From a checkpoint of a small transformer trained on Wikipedia: width 192.
MLP neurons of a small language model. Each row is named by its layer, matrix (gate and up: input weights; down: output weights) and neuron, and shows model dimensions 0-191. Each number is 500 + 25 x the weight over its row's rms, rounded and kept within 0 to 999. Numbers have three digits each. A neuron's up and down rows have the sign that makes its largest values positive.
After each neuron's rows, "fires after" lists the tokens most often just before its 100 highest values on Wikipedia text that the model never trained on; "fires before" lists the tokens most often just after its 100 highest values on Wikipedia text that the model never trained on.

L10.gate211:528510564502518544519498490488503490480486515518515512488513449545474464527525500477513532546511476483476497461488506526502498510485489461511542468518519526490516540488511513488518506509525504519516494533508547478502499534511495475508509456498519464478493483573499455490485499522534506528508523480506496462496528542479517488533489491505540563511552462495499523495486458519463506459501470507467544537508488465491510491521460487501521514471504483508476546453542494496518460521500477499505482479483491503490500534476510498483491531508506563460515450518524539508505461530495497454
L10.up211:420439496504481492511511522490497422514479496485543526514528531491515487483462473514505506461433507455500554499515508478471473524515528494490504507486490463452501486540528511497493488501496510480449507504494511455504506499528497518510491520503488514457441553492523528474466503488456508564500493501496475504454479517512502465469508521470519496494518503455482478537487512525484543492447477519493493507493504541502525521495498507512539520510528522513494513520540507506506477499475424484486515515487490495498498491492514530484531471521501499460492510536479518505512475504480520457
L10.down211:511541513508550471493497500543521483520527498555499472499527481523519512500525503544519459477481491514500482541531509496472533480515476529488515530492493517539478471492533497477500506453499533486503478479518515471474466440520461514541484475483451479491513471517483528488485451510544500502490500481465494522487462460450527562492506499516509511479496525501551495524492457477468478517497463519539510516494474509493524528566501505508519523498493512522518501488547503470490514516479519453490559482502506536527491508511476498474572505502500515505471498503484463487517531487477464489
fires after: " |", "–", "|", " ("
fires before: " |", ":", ")", "–", ","

L6.gate27:439523507521488494508540510510474479501466461526481561447496530443489507472488505494497528478496528502510484500516513498535481508480558447538541513499512504480497483461490504499498471487488506512517489503501509454500502518519525464477509534511499489535489471511511475518536490487488527481515528471496490500541504488479475487465502496484515525475489522566469525529502539493457492484450536504499493531472485494507535521480499493486524534501507495461526498445443548473455518497528511532447487510519518510487457494492510486508482434478468467483480512524473519471487524470474514524
L6.up27:493494483524452506476497509464474501509458475492465490469475452529539524493523514515509514479466497523490519527489508530456496543508514485508471509499499508525535507444544489472493489499463492510490483534461533487464454489529519500484542520534513517534515479450477505566499504512503481483540507543461494524493540502489523520513488472486517495484499461487485504488489538518487540503496476452530533517514514518545482459474547508473506487515568493492572504503541525490479485533523507495532496475493527500465515518509472500512484476516502535479508473513483472507468468467506473473
L6.down27:463510511526513503488498491466467497487499541513511509566569509489500504538488527522478506471501508514510465522445540494476523515506500525447482503504506470489499506478526497525526474475515499504511511505460497521533482493463491486536491500464462545476478512477514485453538510508511485505475536545480462546491477475534483524484518512506470501473487491465526481521527492486483500535455514434481508527494489470502494456513485488511502520493521477488431535486511474528557496510477465516507524505516511565473486483465549507455503530507485505493548498491448484493512505479510510512
fires after: "=", " |", "-", "|"
fires before: "="

L10.gate495:490500514456529500503534498492523504527487509517545540519518497519520500488550495530496516545496506467469505530538489525467524445494504482507538468472488488516489509509463518486542479495486493516504514485505474500491510469533488452480493487522511496495507514494466446517445479466487526523493448449522515503467514480530444515475550472460530482483508493517479528496486480513501565532507491503526542455471514506512478509537480474487480536484493485547524510444507512536465471498495524495493530522498471500540521506469508532477451484502454486488498455481543528501503483490481496486
L10.up495:509479527560504523525464499508475498447465477486513524494506512503502491498477478513503491536521463505533489454505467490472505529540503480477499537462473463490515540516530480506464480464500497452503463489466473473516492454420443541516513504464526547533496496488495490498516484566478467541433510529536520527438478489510551491539508488473510498526467505489499514507507512481475508516482513492497507507476480484502485532502502473465521473488518529486526491467497478479487505499500513503506470490483481473462476473540494481540496511498480547482512525524469494490501512506480504491
L10.down495:488546543476508485505487473510510514513553464506508482481514461491542493530485494499496516522489501510563542492524501520483616478516492522521491471527512523538501546535512475486511497511486496513520516519508492474495458522501489493513498543531505502470512483449483508463468488523464480501474523425519505520479480514513486510500538513498498542437497499518492474479516489490505538471530508516494537498497504455491521492501520476528511469481525525488460516524538495490477506494487479499550509430490462515521480496483509499483504499477548501499467536529498513494514460488483493522
fires after: "–", "-", " (", "19"
fires before: ")", ":", " |", ",", " name"

L7.gate103:480470456482498496527495485513502521451480521492503441482492521488518538492505477523508533465511501506494539537507520492520540478533483484500509528489484425471487466501486512529512504493535504493542524531499468478486483467519518499538507539551470493494491518500489479495497516485530464521510505466483480540470511507487489492504535461513540530493458509516514479583508468526521476512449561484495511523526481499503523492444490522524471514505480512482506520516502487477526496478472522498484489519488490505481494545496476486463494476477457564523540460529507547523521460505491507518
L7.up103:498537485526459482464538496486467520470515507492512492546481500518500514511446473510476477520494476512524560526521518470538515520482477516533542463528510456529539512515492478521501494542522504513488498516489477511485517484467519510505477521469498548502478486494504484518489516495426488499474527521526521474512483503502518526440510534481506533529489442490513490536501481543487489496538469480521537499555519472492476475477528529528484516488519510507548445513488454481474517512474509471475540507519503521518489515481484490452484508487514550476507522470526463503510469480484523539
L7.down103:482507463475457497478465522508537490496533512516541467478484461496476511466499526510490498538494505489521535492527506522513507506508498536483527459527511502532519536499507553513520477459489457516504480485532482456532528473499497511448512491520465508535509508504493457454473515505499543538494515523461502498456466530518458518501519493499493476445503479530523493516476528448525486473516473470500470476501509468479475473533524505438500509518513499472543500444491535464471492498493487502535537517476469455525543495494512513519540506491501500491466458507450511533490491497518522502
fires after: "=", " =", "s"
fires before: "=", "\n", "\n\n"

L6.gate138:499469536490522496507510504504440483512521464472501526519529522503530511501551497503452457527486540473495501468519508460526457457502479486518497542528485484510479540454507478509511515505518534528487462473524479523490528493449504463491495476512485503531523477500516511516469457475489498529506475518480505456506502534528500463478545525523533494498487460554536511501491518568495482518488503510462495532490468465530509458532499525498501464541520539529467499504485503531473526479502475537509524479506512511511494509490482493495507451509517469483486507510513538488500510499575469540
L6.up138:494503518506484518533527502487499493473478531507532462524517521464517439525530472509500525476529488509516468520511530543511539551481544531504519486534449493519479506498465499488527492480526480507537508493506506467483478490458528446518446463467498469556505531525495496493526517519482503519543485458475473491477469445506468453486494463473519512454515501515481477479487530463518516503503468564494517526476513484530506526486519508464511510505503506499492507521526509479500468518512440494510470487504513499524524534495519523468494449494530534494500507500497485499530459544528504536
L6.down138:481490486519466532494527469496506540525501487491487486505471498492470472485490472485543460530500483505476512498507510504510481524515457553528490520524475469516516476463483503503465470515502538501508508471483503526518509545531494479514539473437503485474472480517539474476501532543488523478489520529514504480493472521461500488469468501486465461491453530519552517518501468488514530470564533534533504496480499500525483498512512520498497498518487482518530501476531514501483483534550504531504471445482524469508475527520477551557494503482466556469478484522520508559524489537492499516
fires after: "=", " career", "and"
fires before: "=", "\n", "\n\n"

L4.gate227:486495503494543527523521487517513503526500464477545475513508525525488497537585516481495539511497489507476536519507526489505485506518528530501540528480492481478474507467513492444479512517468470508477529509494455500517504500479510519516503479492544462535505460528501581522504522512508521488562500462483510486467475537487501531457507476513503489504545520531507522479512516510486476502489538484534536514483527534502517494510552522497483484455468482481538528485509482551484527518514507544450547468499502521499477521469510519470494538499510504452506489515513505528502468534485478501
L4.up227:492500530537482473483535495457471524479538487495494481480492498547480492518506500507522473520528521474487519482526528537489498498478540522521534499505524497434491509504464487508475460490502483531522518487531493493529466482489504498550528530525524534532527456512487565480472511488494477479452425492481539486476564504509498486497508514505517535500490539536465518473535500519508490564511490515459511538490517523503524513520507546503505503482495511467533522469507478503495525497508475514526503466528552488523493491505510544503463494543511502512468446487489507513500528506497448517
L4.down227:479471510552523494494453534518451469502471477537496474487517522507481505533508561522506531561552491491494488501514491531460532507506522524507486513498536549548515495520479485487542487486456505535528485502468497540541519506482544522504522514531492498471469480517507562548524523508480474517542477472499492502489488490521554505451503514491518492470553511534509529489498512491532548530467484504534484512494478464484521531478523474528496444473514500508500519510518477512464505465522494489474518475467480477477485492471512477495491503527519521510530506519494517507526487509511494456
fires after: " 18", " 185", "18", " 17", "19", " 184"
fires before: ")", ",", "–", " and", ".", "-"

L10.gate463:531505499508467496486485466494490510470482507518508513498466513533508534479506511464544519510525472513548504487482512466479517535498545526517503527490469483471502509503492499485521495475496556493495453519543496509499503453459533547510498514476503500494476528531465542507501492526496504504494528509483549558455498549517489464484507531469511440517474481493467476496487504533524527548514500513486525464473499512486490539509464529491471485498467453531554477477464518497503512505485482482545525547491484490539464495487469484541498495502522538520517493491511516502448523444473536477
L10.up463:501481510472503488465487481499507487522497474517477495457492490507481489540485486466538491498469505498510506488519498487525492528530478507488490507531495517500501559500481472542532487493534443487520502479527462502513529487498479538476523541520488526491501487513532506524477506518519486512493494543548504522495475484515520520473492537530520526508504479545536497564528472471517461514501503506560501471555517486494486537548520479514477509427514491500510499481484475482538486507549561460465507522507506529478500510445503506504493451531464508495467519528477471545482516499486444475
L10.down463:498543490469479491506510479516515538513455504495504496518460475514490430504453518502487504462524550469483506467525479524447502509530572514454504518486515534541502529494507468528508517495478540524525560483518479451486509513484506510522469511523515507454486507489526510504493492520496531517505489489492502469482466480505492497527495488480485499505507457537487549528500498481467453527474435467511539522506481492499504498501521521513484540515464495489489497493539459487483519509480497494537482532501471511508491495506555502527524494525550489548547475489491491531472475529483501547
fires after: ",", " of", " |", " in", " and"
fires before: ",", " |", ".", "\n", "\n\n", ")"

L2.gate195:488509503497519522524480512531524496525543462474478466484504506480486481515484491461528513583485458484495511524489497479493486527477449490497534523470465486491495567446514495462499487473554491465465512505525476519493534547446496495523489517470550489495473485503487466504521488467498487541461494489506536465479530446518533500490493499476497516499517488512482499514494493498453503516526500526458543514479503499504525437500481470494478498506490537519516478479508471490530493492521523464482514489512519525536496521488483565470501496523523468540466530489462509517485489492498456501
L2.up195:521507485521478509525488531485470543481501524523525465517546531507507543497511535527484505496515538478529475484490517495481526489491521475473500465499502500497489542514547488478494492480497540491489508510538522499532532472511463456525507498504531534513532504486487522502530530530453472479520546489541490486466466506482462479518547526501513499482506494516547481476493488533506500489489512487583492555518510530500530546470525509499514472526499467514551526532509482520474467506532512487513535485520508508512529474513478504472463515489495552466487483492498470510545482542506549557
L2.down195:539509510467553508453499550518501513490482493495538479523496493508463494482557503501501471497476469518501487526495468474455513487521499505568502534486471470517493495503467463502492422548521525511531518506517457474475510486490482488524482466530514454494521509515517535527498514514457501457484490539493510491487499530498513521494506536502555522526515498510529517505497492472477495504522476527519456489504525438520499517493519539533454513545542514554527502526490463513499503503483504485483502507457502460541498518554507501538506489494508481505458484501523530524499512464493519526
fires after: "=", " ="
fires before: "\n", "\n\n"

L4.gate395:498472533474501460498495496482525492478468511477484543506496506490498483486502456528505493537487530468496504509547481520493529523522500489445486525473509478485483466489516509492541498473553530488469474495495485485506486487508532517428501498466473514514478535484534470472517485521505541520464494541490482508472488542535499485528554521500511489504464439506491507531456495484491486476525492531500522443491492520471501524518513485471465503460540481498512471559489503504522463427493483510507502523517502563490494526475488500497500516536496482467501531546504474533462509484486460524
L4.up395:466517446512510511478455512497563498485491499495564436483493506503506531522522529495509506459505542507483552480522499504535482469498516525474523490487496508487482527510481515515503540498489515543502475460456541486499538547491484508470470455501516500537509497473446473523502531479495457520494489514506493518516520490507505499530460501511478473508502492509490500453448471514514476504503482497475481477512450530461463519479492449484502447465446475501496501555497540535495493471486509504497511499518507544485504489451463518504496493488506541499508502475521506514537501503469463531
L4.down395:491441476480519479454517521487529497488552454478528466464509529548460522471523492461476508486501501527489479516509536495513437524487502504514511500525493532491487542490466523502479539517461474537502527515554486495484523510517484458511468495469512492481490503495492477533465463526472497466519517532502500497517494507510497517494481498530528474475508507499526492481444489479506481504576526515532497506486523479490483517524508518541485475520501520481479505534549540514514464510499492447536519516488498495501459492498516451506535521483528473528535494432528500490450489502525502491
fires after: "-", " 4", " 3", " 1", " 2"
fires before: "-", "\n", " 1", " 0", " 4"

L14.gate242:454477491536460531485502518477528524482486461511491537491521487503560524494513504496510513506480541436529481506500456511491540498494531471442507523501482475468454523525473532507493504502488492510515479499479493455482523498500475484487494501542452513519507495543506519488472485482545530495490494464503439535434562543481485486533527481526496547518509495511489509506481509514495492548497464517500485496460496489496502523534525505433501521489475489475489466463497478459517478487536471453501486526512515473505515504509501512489496443450508493522512530511494457494495501478509502504
L14.up242:481490504534548518512493475506501562472452460489520489513496478550512510520513514495496527473505493488452504519501512547475484514495551505463486486471441493468474540501471498547480467478459495473489500464485493516535482488493459523528539501512454479534440506493528499462513470524503473486503471519505526494468507487493488489475479500493524508537518466478498504504474496564490515492490496529500486514488472511497512525490519529448489490519488489484505443495481472494529505523520513501533487489493577472490545513504489459549507516452478510459514515470512473501504485533493477536
L14.down242:470525489504498547501526487533534503475480480510483544483532528470544479481482485508519502467486512508475497501445475516552466524495528448482502480477474505494506501512512499513473526510517507511466488494514511496505459505496468505522505485516471461446518500491490490505488469502468506518488524482531490532489481495465447532556519511517475550451514476476507516501501461477482473482504477526468480549553515536548506504480519494471478496484522490519496483498469480507478497529475489500475515496566520502477547434489480499531500437459443502489506514515504478463470527511526496502
fires after: " |", ":", "k", ",", ";"
fires before: " |", ",", ".", "}", ";"

L14.gate221:492516524521497503465450523437516493541501541491517528504509520542471451517505494468509544480490463487495516545500564505479503464508511511470526502502463509480483559505506480525470479502474572498498518496468515486494498533472487490499501482488504532440546517497511490499498457536511467484507542515512469541508483467490561490456466512514524482497510536459492518516505489491505522468497498471480513475511498506495504520563488514469484492554492435472545522511504451504509486521473505465518490495491461521503493502528484483500494502515470491484502518496520476525525537512507497467
L14.up221:497528501487498497503474476485517482522571538529506473499485536523478510510527492498470544477480441466516483478486487499473483466444501484454477486509487496542486548495475459531484505503495525532445512541470524490532524502464518489473497527521482545478509493496549507512503467517480508481488526480505442477488486490530490500476492524509522525477521522517496499508466462488512478487510517472489492479525498465492546473543494516520498505475515467511496510502463493492518510533493515499488557539463516515544487455512504470538500480539482461468529522513486530517481569467470477493
L14.down221:512509498501489505525546481493488502453491466503522524535490443494499508485494528527513471487526550504473488528485482519503503514544481494454471479527546471498483468512500525497523528496530482521519516471518495502500470476562472476541488495514471447509529508486510487471508562458510484507461484429489506520495484489464510545503496476530520527518507462498490499461514514471486494564511492548484484503554504475531453491439536490502508479464520522492507508500529526501488512530495475508490492482540484483483511474494527470511473483469527502532535487504467531521476491484469544491
fires after: " |", ".", "|", "\n"
fires before: " |", "%"

L4.gate287:518490552514489470536546471424525434500468488519487565501531502507488477535473505538466496476507512477483505529478523512506559494507463493542498489472519518519554500479526500507491502462500480488510458446520492509538501509498529522457492457481487496470518514506486501502498485516520506520481450498501498520487505473506512471511526533477506464532476462517516534465485500489500459503480492488451456516476452514507538487485470519525490519493511535452518509494498548509527514515536483498499480485489515540541510482499461478486455507540499535501472495511513480472489523492488478486
L4.up287:511563491510461508567520518566494496479500472511479504523524523450526522485460507511470535465545504491508458523486485490530537482524488519514499463483500470492533535451527478484486515470494498484543516502495504506534517461501543491501491499534459513488488500465524502534496459502496500500519472513531484525459562494563542455500528488515531500504506504519525459524498476480492482520480513512479477477498519506463474493506441493531521496490487494500489507523489503481473475479520492556517528492490508488509485451516503515527542513551483504515499451524471539478479521501500511503
L4.down287:484504488519444492489469519556462511515500501529504539444527501510527506518483516477465500515517504516507522528473449510502538560468456469517526476500532496521492499501458516482520498488484492501509479451505514568467453489503504490524498535536457514527525488442516521494479506520506537553488517503495481488458520511511520539549471498479474462507511504506539507543457506482517512497471513499468470513466473500520489487489488505487475521509508536449537503506489504518493514493508468525520521488517467502497536482496460524513475573508478503467488506542483502465528517499505498471
fires after: "=", "\n\n", "\n"
fires before: "="

L8.gate399:478521484532471466535483489503484478494463529484490492500471507504496474524488510481559526489487490476460493472459510549465464533489481491517471528502527498510542505488463520490490536546460511511518489515471503491519463489433508529544500483463487540517503507499499519509542466528519507523539520538485518471486499514512502464506503545514523445477497523480483557471536516516513505489485502524458547535519478481530488472510493503511505484470459500488504487487457465467479527499500482492532490533481482492472486525411527501545515455507501515487517521493490524515495502517469495475
L8.up399:506518518497498534501514511507500478481487450503511499519507511500508505499481455514489490496505490503512485481495500553464489493502481508506466473503528498558500524508457515560496497504434531516559421505513488495483479479460477552454521509496487498486495501501507504494499490480514472512511486547518545538445464479516529518512506506526498516520523493530473551467495490518520478512471504516511464517506476452493490494484487455496436510441503515476549508497511460521470519517519498490471488502480538524480527492446555487526493481486456503538482526531502509505495504526484468458
L8.down399:505482486532516506526471461521542516529510560558530521487498514507527479509449488518541510481544479512503469508561480471475475498500513541487493487480526515507535484512509475456485469484460484525487533522482575488473509521499481494510482544489544476533505495522495556493466531479487525499442479479469521488490480500478504496487541460495506517481516449497474538511489453501447498526501491489501505547499476477510513489528495499517542478496503468537486508546510514489513490519464453520499475497508484502520505487506501493466451533481497557479487490505476502500493507496498516540
fires after: ",", " (", " |", " August", " February", " January"
fires before: ")", ",", ".", "\n", " to", " |"

L8.gate57:490472462520510496471506529501516463483504507467528499543495496527495500514521499482458495505541509516445558458494469481522529541544498512507498471457490509505492510491504498481457535552484503498519524496556475478523513486502476472472504496501508510531502497533494547461488500475549547544497511470481428490438494443527496487491509517513499477489500455519521492502521479514484486524480514548536514477480450490528500484484496485491513495503493496557547512460515500471484526473504477495501457515485530477495527530471433504485480514483471485465531500501504493486469509502475516497
L8.up57:478474523519527469504467492533509538474485487519511488468517485484507500459525505454542501471454480515478504542530537516505552502488532486482512454528478502481483510475497482534540529511526490532534513495517512503507505504466487473487487519432474537505492492504462496496500476490519507510496509501526491490465496551514492521500553464499499472453502509513489519492490524511504495451511417487519523498488471479474494465483510527481491514504528538479485498517498475544554482491478514491539518540526513502536557498509487481528540513487513527554521464508487488507471562498517480542
L8.down57:490501512485530484449524498524486513485504520546465469488535492471528486472528527463493477499519481538453502498498503543471502481507501510499556489488489492490462485473494491501455519500516493541528524499507537487537497464511495476513453484484491482539537522504513487516481513427536448486499508502503468496514504523500487506499556460519524484497518515553501531526493484512529531502505523534508506526499494433477511499493480495528486510470513502456542535514529492537537507442532517467512517503481540488503515520501518455471510468475482510526531512469451498513430520494506505523
fires after: "  ", " 1", " 2"
fires before: "\n", "  ", " +"

L6.gate282:544453530480476515539468513495524561510540475525503557501508480477516505481464503529504525485554515495482507505555464472470508497491511486533470470504533473490512500486502503517519495486516504502494457465524507483486519496542518493439460560471497490526502474472490521433552474484509521517482490463511492511496530458488492467518527476483478485507489492505504515531481504501498510478514462493479511507480475494513506490438446502476519548475489457489503491494506504489468500514519489540483478521498539514472442500455486539474501475486494484464525513476475480483525528472533491480
L6.up282:511510518488448510499520487452537486473508498502516460536484518530511507529448541469506511504528499515480469470541498501503510524463456465491477497500487519473473486526502477524494502522465488500498515515503529520471512499450505481523548476460531530445501480498529482495464545504451525476495512512502507513502518481488509473540448457516515497496445477501527473516496493469479503518489500447475530496494481428468516503548485499451503521507464499509525510541513490489508462526542518538478501494514499457493550455487497529480456493488485540491523532524530508516492512497488525500
L6.down282:497533492496487453466461533481455499484552523572493551541527511464491546486538522487505485517459565488507484509521471474468528568513521517456515502492477527483493521508521472467480473473496500483519469480516516501473482501492461504500502480486482520498461512501542470557480522488465542504495518507505494506486517525539471486446516484456495533512533492514522490506439501514502507557509504496502520484462526493518508503505463470488517486506506548518501499523479510502464496544483528520487467476490484503487482511514504479492496534506532471533472498476464499465520500503522506530
fires after: "="
fires before: "="

L6.gate47:540497514489551511554516500499506507461487501477485537517496493522474503516550473511500491500529487528478467518522462479514509519512489501474505463536489520560524533515516483499487452487541488503488496525532466515511491458472440457509563519468489487464493523514476514506531493526430560521482509514468465476484463521499515523545513480468460465531514529520501493526514499472479493512520485499512485478492533477541482479515487515457490490480503509487507523469530503495493462497499504516502522513488538486502495502482507449532459467508476501512467435542490493527533508462495509504
L6.up47:490470473496546480504502539465501523553456506478523515538517512489483502493500518521486492480554476505537511528505487514477469473525468509478460469484511504475541524509523539470458506480512533512507521497472478456470524500475507507488517500487524485520487491488494521549508453536490507507533517495485493486476504491539447518483541508502481571491486439538475542477494502469512519472517550508559493514513494514505451505565498486450528495546528512509508508483503473507503488481498520523487483546480527515495445471476485491492476491511513498485479471480474544536509493498497517481
L6.down47:504529468489532462515513526526500492535526486472545504456546484539487473484509514503474510501516492500536521450484494502546496511499489464498486488487483493477499506504497512549481530474494481519519502490484496489498526513533472495530540495522485459508546487498472562486485515485541530535476543463531499511477490471481445492511527543501527539460457531545504502537501526508484500497522440505487477497485498547465486442528485444511506506540500490496500495525494525537487546468524532506499504503478530465501519480461535551507523528523508532507480497513459522536501509506495507521
fires after: "=", " the", "s", " |", " (", "–"
fires before: "\n", "\n\n", ")", ".", "z"

L14.gate21:486501539533551488566489493495495510485531491500480487523525490523525483463464498504523482494516531486506498508450531527459509536506491480495506509518498499495511545461525453505440480520545479491519505475485474453518496515481532465493552504532510505455483480501498547522507511499511512480520522521517500470527555528465491506475509502500517495511540540503438495491478466510521515504492519503479518511498477568495481513528534494504508494501499519506427531460475481539454512478490480478485512501474502507529487515487536534514482495542553491513440528468476473504494511505488523486
L14.up21:522515516468515488511528481493516501507506490506523473523443481503493530498476500527604490498498494510491482512463510546493520518516494511472540547497475466471517495452529521490474500514505481493496477484475487536497495525501560470493521489560510482473540479541469530530496518508502508548488492530457506504517510487489499523468545520526460487515511504504514551472476442506576487541522541522481491469524557482521472491508488504468521457462500533510485531492503468450500482478505515491502515522524475500518472476504500512503488531489505464520494522504520515500476498480471497496
L14.down21:488472487477511529487496457509507487563490521493509518476491496464495482537501475510499493498515490480501466518468487488492489447513464536532504454481508524488527497509519492459502469542471524514487484494510522509472511515509464474493548539501508461515488482533529521482484520541538441446526499536515523522504506498456527539514459506459494489493486499460463525499514507519490484495534484532501527496510522545491489526500487483528520543501530532533450495490507530505522473506501498466469515483503522499495513511483446516489497529538526446534409519476520492498532524532503526517
fires after: "born", " (", "o", " o", "19", "N"
fires before: ")"

L5.gate319:515448487484523483496509441495480518496470501494534473487490489492506480503452499475497489540518475463499485531459472502505474521502530461495529506497447488502487484458503518463491476529522510553504496500528551492493500476515509474526478507512460511443481534520527499495496532547505527460506521550484516498491512502535491495517508498555526560511476490487489481545456479500486512522481492532518465462478493476550479488490533492494505498478520485540537467526501495511497509484523513459518480508513518515485448503493509442486482503516499500516514492457506520543491568522475527441
L5.up319:496511494516501561518466490481485460538509498501485530504496503497493489511500497508499537496497473508518527549502551520487524526537538530547468422476457448537529479523476473523489478512504484549503478517510494500511459473499522473519540520488492539457514517487480497503502481485476501450512514481505504468485515490504489500495513455516533500509499474453564535511529474503522527522514506467524490544448508511541537502534477495501482490484492533519518511465477524496527462489530512490500468485505533530444537531477521518496473494489474523513462498525493535526472532512471503491
L5.down319:509503503503496459493468488511483527470518518490465467504520540518513488475503499497530481471527498488524482469497516445522485485521517543509496479455477469498510515515528434480476516466532470474495485537507487485478532461485501485478470462539526483486497508528523494498470547498485514502498551525489492509491549494544505545486508521520486486505507482488470479520507522508524496475477485553518487441512472505492480468482529436493497485489498540550483484452480534528507445507488548460530488537479508535509481465482512485499518498483516498479516482505499492482495495514587535526
fires after: "=", " a", " to", " ="
fires before: "\n", "\n\n", "po", "ci", "ident", "t"

L13.gate255:530504566474525444536523476486446514446503452462495468493509519492499518467471542488514521508543473548482499516459511532474477525516523465516522513464478472519445540477474506515494505566469493452524496505530483532515497524500541503488508461505514521473510532487483573480518505525516535535479490464510517487485498490474505481514564525523542488503511531496478529489484456480503505511487502531526508519518503491526495506510499532443526482478467507516479498477496513499469469470489506520482486512505504503494504489523497491475471498493548526504482520479517477493489474466494483509
L13.up255:498545575471518447503484466506506485498531476489514475526477512512483501452421499487472528515506509532481503469483500546524464531458521461484488499504491474525457515513456467472461550566504509461505518502525475528507510503503545500509508482547499501505518533461493547482512482521518533517482468482501510482508493485485480489507534508537510495510490566511454497479512499488476504503501524533487473525484512496517508526498496463482519497452480532489516484457530543504491501487503509519488518503490525505527512479507530482492491516481494514481512502468531453490515511531522427505
L13.down255:487473416497497513469483514486513474550498488521504517465499467477484444529523457524507506507486487491505484496532465467520479485514472543496487493533513558486569472533483493523520486485463540551475522518498523485517491502496485506523499535456481485524499493533511446501474499481534450495523518532470471490518505482488520556496443474480466506510525498464517494486499539526522502512495469472502474491516496518477451505498493516526499528503524506538517530509486510524489486526528481471510483504495550487504528509514501503533552521522467493517478499515532557489498537483512495469
fires after: ".", " (", "o", "ix", "(", " Sound"
fires before: ")", "]", "}"

L7.gate270:490506491463510495485479474556473502469525500507491506512511484510468534518536483477515481516513499509480527520507487528481518450533470496466555519501481539550492472518499488480529493507492544511538486515522502487465494531488508523500529504510448501513505498509485472515512488516494505479480483458507486529482483494502555504485493537529454464499512480528475498501498489530472523525489508554480492503496440481475500479518502567456439448492489485439563507513560489517513509543533522495509537509469496514526490545504498480514488517502490524510525514477472543533535517489457497511
L7.up270:486534478470513500501473503540475528516454510492548499503511489531506516486528517492520518492514517488453499484492491517500476498563494523509496498485533499536491527450511483521523515504488490479543489462519530486463512582496533514499487482493472519490523478506526541552509498511524486492502513496546519537509511450506516476491525548517517491491479478488531500568535504477470492558501510552503502468490492535491496502550478506497490468492491525491496497497506525548489501528574497497505518516547525518502477497487508477540469472486498538481505505519490482504499546455434525485
L7.down270:467512526498469517494552510512477480539480473485490514508548487466514476509466493486532503465514508462502527504511494450480542475487509486527530523540494491502509491519504481537469481531470516492513490486497495466504565498531541483463472481507557522473513581520508511530470463517502516472462506468504478466525500523494531502500497488502527477504524450487507512478520485498434476498470533430510474465546524511509515481503545520513453520537488500519502512537505522486482528458462533460484449495484489495509533480478517497470502517523506476501488503497494476513526497514498503501
fires after: " and", " to", "–", " January", " until"
fires before: ".", ",", ")", " |", "\n"

L4.gate330:498527493480519505489534479482534493496527489503488529495458527486486555512504518477494478511470492468505497519523475482496475490508543523452539497511467489460522504465501536480506479500549464527509448444551499504495509492519482440516508472506492498536507546481483514487506548500516526491506520464533481512480486460543470512497481514481493506477542518443462546508540498528525478542526534504481511518520497502532475453507468489529523482524500463523520512521472501482452500512458494528515507492479480531522513495489475496507513520528546513509460534522490461469501540461539496478
L4.up330:481460510504494493509455467458522529504504486505511504541479463467525497515479480521496519481469539478544536565502460481511506454503508535458510513524525520532470479488500495515490493506496508540489524479524546506509500493474501496524491512436485484499507567500515537524512530510477513510483468514520476498428514485526502435485502529519499470510505518510507501528477538524523523493512504490476503532500485505504492557508498494494487504480503489538500465544444481563491525496467484523467532511513460515537464493537494540527497498505530493459509494471468511449527494521501494495
L4.down330:525526562465484488493481481470506487502489539512461521507473483503486522467460536498467502494461510519524500482510486489506560486522477528491494468500510518501487462522462490528472541489500521508484520503529479517531499482469485498489479525495525462451524505530500495525468480526512474491504482520499472541491473530512490468485485463528530460521497518502484492508503508509512514484513508521491516523495456498480538527526501509500510468520465489453460491470508497516592503508501497500522544454544478510498473541517482456547478488498472504576510493486508533494533436539523509490
fires after: " (", " |", " −", " +", " of", " population"
fires before: ".", " |", ")", " to"